Weights of a small transformer language model: 5892 steps.
MLP neurons of a small language model. Each row is named by its layer, matrix (up: input weights; down: output weights) and neuron, and shows model dimensions 128-255. Each number is 500 + 40 x the weight over its row's rms, rounded and kept within 0 to 999. Numbers have three digits each.
Before each neuron's rows is what it responds to, as a language model described it from the Wikipedia text at the highest values.

Responds to: Noun-completing word endings. Final subword piece that completes a noun split across tokens, often a person's role or occupation, such as engine-er, po-et, contra-ctor, minist-er, fri-end.
L4.up631:475524556456484537475476507537509514442554467555478566548498507471500507423522511578495537378504474503517482466485538534515571464487580525493483486511502498487522459523457497479517442503440502462485493537469501466464550509538473515537538482513466508447522503444544455531515493534429496523539454554433566488394465495537467498500577559601486495538521519493627497476481481512511556489523
L4.down631:518514539521575501484517534456416528495538522500473462548562499491466462550505545501533519550504509513440556488498518517522517538572546463483472569492555463476465536500493552466500528541506525548519453524478421545493502514572533518553486565414483445452453488538558495490533477486467505445481489451480440474492521535426525433411542522435422524473469474495520469492507536591510471495452

Responds to: Mid-word l-fragments. Word-internal pieces containing l (il, el, al, Col, l) in split words like Ph-il-omena, Col-ubridae and py-l-orus, plus some um/ess pieces and periods in abbreviations or URLs (var., fdrlibrary.org).
L2.up278:503492528426406622607531401485564492503482435496504457491570500531530518473518486557460495447514476465468476456544455520512556458413418508535505525528505480504520520495522481563434534453520500473511427418507551572515457513452547523490499487494501543470463464511491462431466548464539540458540545413485474481549535524482519516540612443538456514481527454511533455505413528449478583487479
L2.down278:446444547573492467493527540476467460469535556468474501495475493464499536504461578524533548528457525529492547511527507524479596536500497452559546507557515482515492442415479471500498532467530462511463609464469472492477432471463512480488470483501423429454491551520455524486511574405507483460470508519582510583550489505545459435481513502525479515524502426535489473582470492463482531535517

Responds to: Mid-sentence clause commas. Commas, occasionally opening parentheses or semicolons, after a completed noun phrase or clause in Wikipedia prose, where an appositive, place name or clause follows: "Gifu, Japan", "Springwood, the", "was brief, as".
L2.up15:459580489503490493506466498528466496472495494524483534538489574506422524503515537493560555467500465446521566504405517452486533417409510500501462508554524497481544500493532493471430545521455463510446454537486529548531510496496482521463564438494471516520433544464566444523477550458518500521545527503476490487522485497558467495554516518508548505462577473469494563421490445513511497482628
L2.down15:504467385489482483578553483572490506541453518501475507451586538517499499598488532462564556465591491518443525517514480498508535533451546501513523468450510436522521447554486589459448505475530453510481469492535519558549557533480432522515516391571484456486502509489495505478542532476530508518467408438543531523489473558474544468423475564494495495518490461516506481493400467522505477529535

Responds to: Sports and role word-pieces. Word pieces in sports results and biographies: ch of champion/championship/chart, agent suffixes (-er, -ist, -ian, -ative), and country codes or cell pipes in results tables.
L5.up397:554555502524472559491458543512500515541613506542540533507518483485464526557441526534489551559516507426452530461461576420527584489461487425482487500522537490537488435512468507520474552481505506527481531548527438575469556553514528557526463563411547453488474522450477459499494458444472507537500481411501530478492537498443450539464524539525531496500498519448530517481454522493473530519505
L5.down397:478563515469533549481464509507524563471541548450464518504493544459471475559544511517538476557467446479438496530474485518529507514485531413492467429518564420452535501452468543542416482517477477578575490529543504471481495439547515534505467492487538506446515487477510493503536550553460461444500518505518537525514447543454528505497569486515496412564555488548508498510471514554456504466560

Responds to: Year start after "in". The first digit or leading space of a four-digit year right after "in", "In", a month or "the late", such as in 1977, In 2024.
L4.up136:526558483392514496466487460545570514499515485487511520552579513553548502502521490469509491480587529478513484500483547489480513423447474481486513494518498448482435562515492495518560462599482484507508405519544468441505479472506491557463533525495489593516472481472472541496467450537492533441478518469547457504475536482577591541449471521481464525524490439445432503501492502516556474514504
L4.down136:479363476406591413548521453503516505433527599515507567571488549576548498486492457474515509497508502508467497512508469521531553490420460506494515521483557510504466486503406458485459491507531537461495501480535477512542509408489448540467502491471497536540513466522531509490459489519453414464442505532422542519511524572481484555506539530515499501478519518549499523541439510511557506521453

Responds to: Field end before name. The pipe, colon or last letter of a country/party code in sports and election tables, just before a person's or team name, e.g. ENG, GBR, Labour |.
L4.up497:460543493493448605447430496499508557511488502514541508503449500485518495520542513525536484491471521460517515452486506522512457471522581481495446557523554480515508481487463431513464546463523526469507500564513571549504570466478441527432505442440531448480503488452538493490530533427426470508488449508475546408464494571522516501565522507509516494568532470520476519477492547534513509501562
L4.down497:454528507427503535525472485433568548486504503502482472483431498451471452532518531547481430487485554485438503469433440496560500476556562464570548528563509490507503532457486518500496532471485498465427519552522492551423519482573541487512433534483573489468551545479518430512503578468529440576454469535519522550488561465437522515509507550491517460533489491529514528509425545493489395483523

Responds to: Mid-word fragment tokens. Short fragments, often single letters, that continue a word split after a prefix or first piece, such as dis-m-issed, con-j-unction, trans-m-itted, C-r-usade.
L2.up819:539542450515470607473481511541551515442561438502498580457528509585479463542535476504439455467547511491491492511508507478497492487502522590480449597460500531491414442526500541483507503441450580503407460524454480505478494461469495544540548513529468477500530478544526516418441535476534539533599504476480463483465551488471503524474511496496479616435508496469544583520486524476562477518592
L2.down819:487498458503548516464494547533547467492481560504509471443480489539476527507496552458499502471507501534466492524427389475464564506545525529511558535408472538477481475567453575446512438472478520488516465515506511535534447531472469503509577474445502565521565518459476545465519521559500406464510524511497535489444574499470571450432456481480544534490486433491411576544497500534537464452501

Responds to: Paragraph and quotation ends. Sentence-final periods before paragraph breaks, closing quotes after quoted sentences, and heading-closing ==; also word-final suffixes like -er, -ian (manager, historian).
L2.up627:482501555457481523444481476466560514527579520486521520554509533470486520422452542538524525451536476449491512479508503396488536491505446478469519494486543446455504444554500498519561527496461510466511473537499523479618526474503436512517501537358487498508473485465533523395482468432438518558512520458463582465491503546457490547512588503518489516557474456434500465452440543489540502536518
L2.down627:508482491509568546541510531461530527434529557507506506551513524455473519436578543523518584455515472472553506482500509392523567453465500562516483556529536433479484463453515436548486502519449505434530486564487465518470512483561521506481547450382515530506491536404493527485466462469479443530570544462469503540457507496465484543502549524514501493509527525469511422477457510463516488538518

Responds to: Commas and word-middle fragments. Mainly commas closing a clause or list item (made, weeks, nephews); also mid-word pieces such as ob in job and Bob, eb in zebra, er in mystery.
L4.up364:518482516506527457560436437528550559484509459516497502504498593523514568481442547514527569502523474517517556439510464528479487499512503399564487548573467530550459542482387504485500481524479517465518490540453516600528544541466413516507480415501477480480441474422475526505493579400492434520496552475586486603557504443555495492528575480512472485555579430483456443492480497483472503470461
L4.down364:470444487532531432538502549572481498513561469524444499521485511479507460539508463576472437536541471493560498565536462607541560459567502476495499507525518527588460489438453564512458515517478471515537483421518468558544561480460510498492532555493467528458456490564468482563526436555543459477505512509530496572441433502504479521528497495499490480468516509529519479500532580489498508533542

Responds to: Mid-word fragments and year spaces. Middle word-piece fragments inside longer words after a short prefix, as in suc-ce-eded, ass-a-ult, s-im-ilar; also the space before a year after a date.
L2.up863:399501492491542459517420538474503475486554483541515532500500421519473561482448550418433474511482501462565475458480530512498478494500543511519470622501533470504503500544505509507542485502481508561482510522432483533502469501522492513522473493522481528515548488476506496513433478461465559502494500525502447428482548517488465534525478511541479553471498516506550452523485461543554542499581
L2.down863:502486430486543543477529465492572497460499488492480518538487461424476443499536625427497445561546504513453430491545575548509493486460563457569526502610471390499509505488505480509578501507499549463493541494466491542483488435542572457486512537518464463486559532484485476480421492478578485401512483589476443462509514475495445503466528449543462486476484451476503455489530529464446496512503

Responds to: Word-completing name pieces. Final subword pieces that complete a multi-token word, mostly surnames, towns and clubs in lists and tables (Hayd-on, Kalm-ar, Manchest-er), plus the -ern of modern and place-name commas.
L2.up51:518500564430493494487458511493484474521505475557501578488480501533477416535478440535497521470480488480541534477466543535482484496538421461547525537496538495450427515593395457541579631508500489518507490493562462490561445576519503495549545525481469540588490465457485466472539427437505505527566534466496457436471478430514514518567476601485470505423494498516481479448468515476503506517487
L2.down51:537486467520464483538492482604458546431453477490492456563525504444548596483520486494468472526550482479417465552486454433515521426527530492546489494461419482496585492454487515404493427533470495506515535479494533536512544438462488530507539412501573489498544519467516542474536567494451458553456541453556494521505548537524514525523529443497502438575507505539511546508530566478541529427498

Responds to: Separator after list items. Commas, opening parentheses and dashes that close a name, code or number in lists and tables, as in "CR 161," or "Cairns (2),".
L4.up430:526598540527501532527480540578513547470515508493531538571494574458485534556493470513511434454470414464531507506505560492529503490474512490484409475526498557476434502481495514459491501516490504474526536520584581478471571490474507528494612439529496486423532485513530491485427500467463506532464437513484475468487475558540485493516503550531432493551514504518516505458497484503514522455534
L4.down430:518512497445535449543449489500486514496547468447569438481534521431512545556483502471510489465445512481552541448495469529499509466544441438461494464428506489516515495514509572502556516496539431509446451551472567526512534556613515522485498503479503442528473490530467565529517524548547548467464517434479432559470482480532516550502452468465528469545434458508494478514488512513435502503523

Responds to: Commas and mid-word fragments. Commas right after a noun or number in lists and descriptions (lawyer, / geometry, / 184,286), plus inner word pieces like th or h (Ar-th-ropoda, bir-th, ex-h-umed).
L5.up562:533515453566442504592537509525445533533473466474504514538506582525546465543498518555489504521474501464484499455528523569470552501477461518523445467548519442516459547530455521478452574499455502456511544488501485632512502540548551459454541444500405555468501479547541507493491505462538463481495490538499539522548500502588478516549499411512491500498538489498505501442536513495523448492443
L5.down562:484474445491504487510482487452467497489558527536454481481439487480406542529462470497508508497518530491520473567490509525541448523532513510538484486455456510512441492525454494532499480496536491519519523494476490525478509620477439479564498480581498476564479520499491510434546535556445492584590567461482518477507502577447424484465476583532505506539461437468509490428490497460482562472501

Responds to: Before upcoming person names. Separators just before a person's name, such as table pipes, colons in succession or year lists, and "and", plus first fragments of split words (f-ive, s-uc-cessfully).
L5.up459:464513485435539516486516530518506543463499507421543451518546446506489526482582507540475563507484513517541497493465512497493463452424508480471526498499472483510508472575432485491560581542528574410484533553481512557551491506461420466483584484440486489501527504473489539492461548515454505517528444512507446501443582497504479475513484495530512535546493473444498505449508558543475492534491
L5.down459:486484442518502513540604562524441573527586484544559494470447478474526511474486544517488495460474485422466498473498539486522507566511471446553418467513563507512475481521453422449442581521538488446513486529563433575458536493499509506462496499540549556471485527486539484446533557449592431441487479487487488456446455499511578541532499536470471484469476498527483469485425526501515553476622

Responds to: Split-word "n"/"on" continuations. Mostly a lone "n" or "on" piece finishing a word broken after a vowel, like O-n(ly), Wà-n, Ye-on; also phrasal " on" (went on, wore on).
L4.up471:541497506497439514513551542554529436644459510579518494493490562498390543493430536540507490505498481529496449468409549500509520435356550482561506493524509459504488501501500473449482540494419503506552513568501513513462497542470505574546490498454462562491487549506527497531459501522476474481533475471493480425498459425479562484501513477549463494549482502480423430564466514449502478495496
L4.down471:500531467497528443523448496506496425442517484481497462485428537485565468484464491449512473526442470550479542483547515498478441538560473484477551583467543586489470450502415575523463501473520503554562468472434481491480555447560520475481456461513473480501515545428604553545519479449555459484486515553412554508514472514497554481490491487507546521514463509515495542509453548501562508442559

Responds to: Capital R word-start. The capital R that begins a capitalized word or name, such as Russia, Rodríguez, Record, Railroad, with weaker hits on mid-name pieces like "an".
L5.up804:392563455498516521506468538458519526478492523507577466491534537550491542469459467453492518485550470450508458508483598467457549504520493372485517490525530507530415536577480507511501520499540521446518472491529532570511510472432538534500519434492492542434434479436491590434520484490460476565455478494593474552543425486512514488432483515525466469627521554467521512557510519528562546492481
L5.down804:448446567445484537492544495530593568479494513506499544502474461460544509420558517503495501554504451508511507463585535524443452539534464494589554444497521474438525557555498526545536483493428510449450579440487530497432479427526489467535505534537453480463426522477490501487481546479506504532501479605467529506504523555491490577480493415495517433496482575516436531514479422515515495496498

Responds to: Table column separators. Mostly the pipe after a table row's first cell (episode number, year, rank, date, party label), e.g. "| 47 |", "| 1962 |"; weakly some mid-word pieces and breaks after short descriptions.
L2.up237:527534458447515458569546507560473529450510482536573432519543546529458503524502544527449489490546544537478439511505490472451504436474481518484549558469470500511482480559534493527491531528494504489507547529412505459548530496470454520525510432456509491483445499501571492528465541470442465438473449479551500540496584532460441495568485493498541537528549489483533551510478519465550489467540
L2.down237:506549449487513417539560509449459511538459471547503466510486457481470457470493485576501536555580520566526457489495351442459495518540538451530491487554549491475551510485501529504538521517464576444544532518527534559489488448524458444503462450508537543478454517471524533477516539516453465486441454502488463596464470434539524543506516519429483534491525565486471540441459542502527426487586

Responds to: Year-start tokens in dates. Mostly the space or first digit opening a year after a date comma or "is a" ("May 3, 2019", "is a 2001 French"); sometimes word-starts after commas.
L5.up663:558489436492507485614451475511500558532498449455402400631508511503489475449444483515502538550543507476523494488526578538519536525474440443575542482507506511522454495488497509518508501517447535455510448457463466559472522476512503520498503482441485518531492536495548531480472436511446486511485570485489511467462475472540559528422519557547425476459435485529476492489457493490511536431460
L5.down663:513464484457504505493461576470499526576476554529477527530488565468537477522512434501461470567517522483556542489533475481566445480472469505496411522495528524486523487467499572547504460447533478535450494544579498520522473513482500502509512427441492485439469517497504485434457520492541446525468438479483554477439530575479422423570514422537510518539537522498523484466456518553475493526441

Responds to: Mid-word subword fragments. Short subword pieces such as an, ay, ar, in, y inside rare or foreign words and names, e.g. N-any-ang, Páj-ar-o, Mu-ay Thai.
L5.up629:546512533496453452470510529526475550605510487459515492536451520496552505496520507457454484466544447549446559416454542540463452442507506549520483570502474481546502500556459445522549458524418475569506449472518489495463524574530507557487484477501480517535498516413536514522478501424451449428502506453518536476445509500458536561457555441547452505515530598506480550551488471479565513438440
L5.down629:493490505431444553502487514457434513488461451403431495455550503448468495489569531484522465465528491543560446479562493504497458541531537501464533463474512560419490492507478627518533482484516401576492453528535526513473492539574473521505429468500462537477584582531513515441503487461486500525543530449526522484541464534516531460468550542552568510409459403476499530497474544583456517500559

Responds to: Mid-name word fragments. Word-piece tokens inside multi-token proper names, often a capital after de or a hyphen, such as R in Greco-Roman, Ch in Chile, orn in California.
L4.up875:406515543447484550528480540489482487487571533523492514463503474509490552466492569475497492510436484460501507471445456436489452486518550475484505493496446497483534449513437465478500566479523547549424481525453459502544467500450452530558533483513412551494433525469462502455547545423418497487488473459490464476473461523444535546508498583505527546522493527462460547538439501554569515501484
L4.down875:542468519558515463518573468451496476533518494473545535509580536550524508529431478487615446548515519577546469465466533525530439481547510513542503447588492545486442475445459486518500506475495502580429504440512533526511489512530520544570514430474526535614493472534448469475431401526491546504471510498506454559542536489509526526532512489435500445466466503523507491507513492519620487509453